config = dict(
    n_head=4,
    norm_place='pre',
    positions='alibi',
    qk_norm=False,
    bias='all',
    parallel_block=False,
    schedule='wsd',
    train_tokens=173800000,
)
MLP neurons of a small language model. Each row is named by its layer, matrix (up: input weights) and neuron, and shows model dimensions 0-95. Each number is 128 + 24 x the weight over its row's rms, rounded and kept within 0 to 255.
After each neuron's rows, "fires after" lists the tokens most often just before its 100 highest values on Wikipedia text that the model never trained on. A number after a token or word is its count.

L6.up458 [110 112 101 123  98 152  77 126 129 174 174 143 107 106 140 167 161 163 121 156 104 139 122 160 145 179 131 117 164 107 130  66 112  89 126  83 153 118 148 169 160 135 192 133 166 159  99 154 156 129  74 148 108 102 131 117 118 112 138 131 107 106 119 134 135 172 131 143 128 146 160 130 143 133 137 183  99 131 122 144 121 161 125 140 137  79 140 137 135 109 138 144 110 130 133 133]
fires after: "\n\n" 62, "\n" 13

L10.up459 [112 111 102  99 122 133 101 139 170 163 108 125 120 128 131 151 127 127 134 140 102 124 139  87 139 114 147 121 172 170 110  89 126  97 131 156 146 138 129 127 186 120 100 127 106 103 108 151 112 164 118 192 133 106 112 116 117 137 101 126 122 131 152 120 173 143 143  76 100 169  98 118 131 111 146 137 108 185 111  99  71 126 129 110 192 150 115 169 124 113 135  84 130  97 129 108]
fires after: "\n" 43, " |" 12, " | Length |" 5, "4" 4, "3" 4

L12.up334 [ 60 155 115 100 135 135 121 174 120 130 156 175 156 146 127 121 147  82 120  98 109 130  85 122 168  95 134 121 159 134 180  92 108 145 134 133 116  96 138 122 137 171  95  92  94 162 137 130 140 127 103 117 124 123  99 132 119 122 131 173 118 134 159 133 106 138 138 124 171 148 116 125 134 106 122 160 128 128 139 106 141 128 125 148 136 136 122 147 118 104 125 116  84 106 131 126]
fires after: "." 19, ", " 18, " " 10, " | " 5, "09" 4, "–" 4

L2.up550 [109 116 119 138 143 154 109  67 100 121 144 134 138  96 140 123 103 126 141 149 111 150 151 134  72 135 109 136 122 187 142 106 171 129 114 121 171  99 141 116 126 136 113 108 138 141 122 129 121 138 145 147 141 171  89 126 136 134 115  93 142 123 133 127 106 157 118 122 131 148  91 104  97 160 102 122 108 130 123 166 123 148 117 168 156 163 127  91 129 164 135 131 101 110 155 126]
fires after: "\n" 44, "\n\n" 14, "==" 5

L6.up302 [108 125 111 138 110 114 121 122 114 173 153 117 114 108 134 136 120 138 138 118  98 136  84 137 136 146 161 135 147 164 132 107  90 110 145 107 122 105  99  94 171 172 144  69 169 103 116 162 102 113 115 121 128 108  56 115 174  86 138 156 112 133 142 143 152 136 143 110 130 128 167 135 161  98 107 197 122 133 161 127 109 176  82 145 140 129 129 154 109  97 164 104 136 128 102 123]
fires after: "." 34, " | " 13, "8" 6

L2.up454 [129 139 109 139 115 130 127 188 139 109 172 117 162 110  98  96 141 152 171 101 134 147 118 115 118 107 143 124 145 166  97  93 136 144 103 102 131 114 134 113 144 124  93 144 116 107 129 138  84 149 151 143 142  97  60 139 132 124 170 139 138 117 136  99 132 137 122 152 155 138 124 140 177  88 104 139 131 161 120 157 140 107 101 162 119 142 165 135 122 123 112  69 100 122 129 158]
fires after: "\n\n" 26, "\n" 20, "==" 4, " in" 4

L10.up467 [108 131  87  91 116 142 120 138 117 130  93  99 146 119 138  69  99  88 138 103 118 142 112 126 130 108 140  95 157 123 145 165 128 148  74 140 146 127 143 140 119 163 161 148 125 133 105 117 106 156 107 160  92 130 105 104 148 143 121 146 154 106 140 111 147 138 126 128 123 150 125 156 109 104 162 164 164 142 129 117 134 107  97 121 137 166 103 138 133 170 105  81 127 185 164 143]
fires after: ", " 20, " (" 17, "a | " 10, " (#" 8, " | " 8, " " 6

L10.up117 [130 112 101 139 169 126 131 153 138 147 173 125 133 134 147 178 115 170 120 104 124 135 167 124 125 134 146 170 125 120 140 106 151 142 144 121 122  96 151 187 133 123 144 117 129 188 117 150 110 171 160 157 104 127 110 155 171 149 144 139  88  95  63 119 110 145 138 137 149 129 135 107  78 112 149 114 117 100  84 145  96 128 113 116 104 145 144 151  74 120 133 166 143 142 146 109]
fires after: "\n\n" 41, "\n" 14, " | Episode: \"" 4

L8.up356 [107 140 137 131 132 117 151 151 144 141 115 134 122 160 141 170 111 120 113  87 119 121 100 102 132 189 143 181 157 151 119 138 125  81 131 167 152 136 175 151 115 124 113  98 117 157  99 112 131 113 167 109  99 127  85 133  98 130 159 108 143  94 116 175 119 138 122 126 144 121 101 111 115 135  93 137 123 110 146  96 135 148 145 137 123 130 125 181 161 118 129 155 133 168 133 102]
fires after: ", " 16, " August " 11, " " 10, "In " 10, " November " 8

L12.up43 [106 150 131 132 142 172 140 101 117 121 155 149 114 130 119 114 165 165 145 129 129  94 122 107  96 145 150 140 159 121 135 157 130 130  53 138 115 145 122 126 112 112  99 115 135 107 133 117 161  96 139 155 132 140 113 121 144 164 155 166  91 154 100  67 147 126 138 121 146 145 101 121 116 155  92 132 116 176 140 102 117 135 147 130  98 149 142 151 113 110 166 156 111 121 159 134]
fires after: "–" 42, "\n" 15

L10.up216 [147 132 116  81 128 127 150 131 128 136 162 139 151 139 171  95 117 141 179 160 131 138 113 106 141 157  99 148 184 178 124 107  64 120 122 151 111 154 174 127 117 104 137 131 121 113  82 131 169 171 109 132 139 119 109 107 163 113 106 124 123 127 175 121 167 183 153 129  97 120 123 147 127  86 112 149 140 129 126 110 109 172 126 167 137 106 115 153 152 140 143 152 119 105 147  81]
fires after: "\n" 38, "\n\n" 21, "|---|---|---|---" 9

L9.up32 [144 127 102 145 117 146 129 120 115 115 144 157 163 118 133 132 103 116 124 133  91 123 108 127  95 202 140 167 139  79 105 108 128 176  83 104 130 113 162 108  89 121  99 146 164 104 164 110 122 127  87 143 198 122  90 125 190 114 141 114 154 139 111 130 141 130 113 111 171 162 135 160 143  99 147  98  94 122 173  96 159 159  91 153 163 125 135 117 147 122 100 127 145 144 115 134]
fires after: "2" 27, "\n\n" 26, "1" 7, "\n" 6

L6.up345 [131 167  85 143 130 121 114 146 154 135 140 102 120  92 150 137 133 169 147 115  95 104 115 142  99 120 117 147 165 129 164  98 130 116 119 116 136  88 157 103 157 157 115  37 110 108 154 140  97 136 137 141 122  89  76 167 127 118  91 167 105 122 140 109 114  99 180 139 123 150 136  80 106 148 100 136 128 136 142 123  94 155 127 128 139 116 141 174 119 119 148 127 134 150 154 125]
fires after: " |" 19, "\n" 12, "°" 10, " |  |" 9, "s |" 4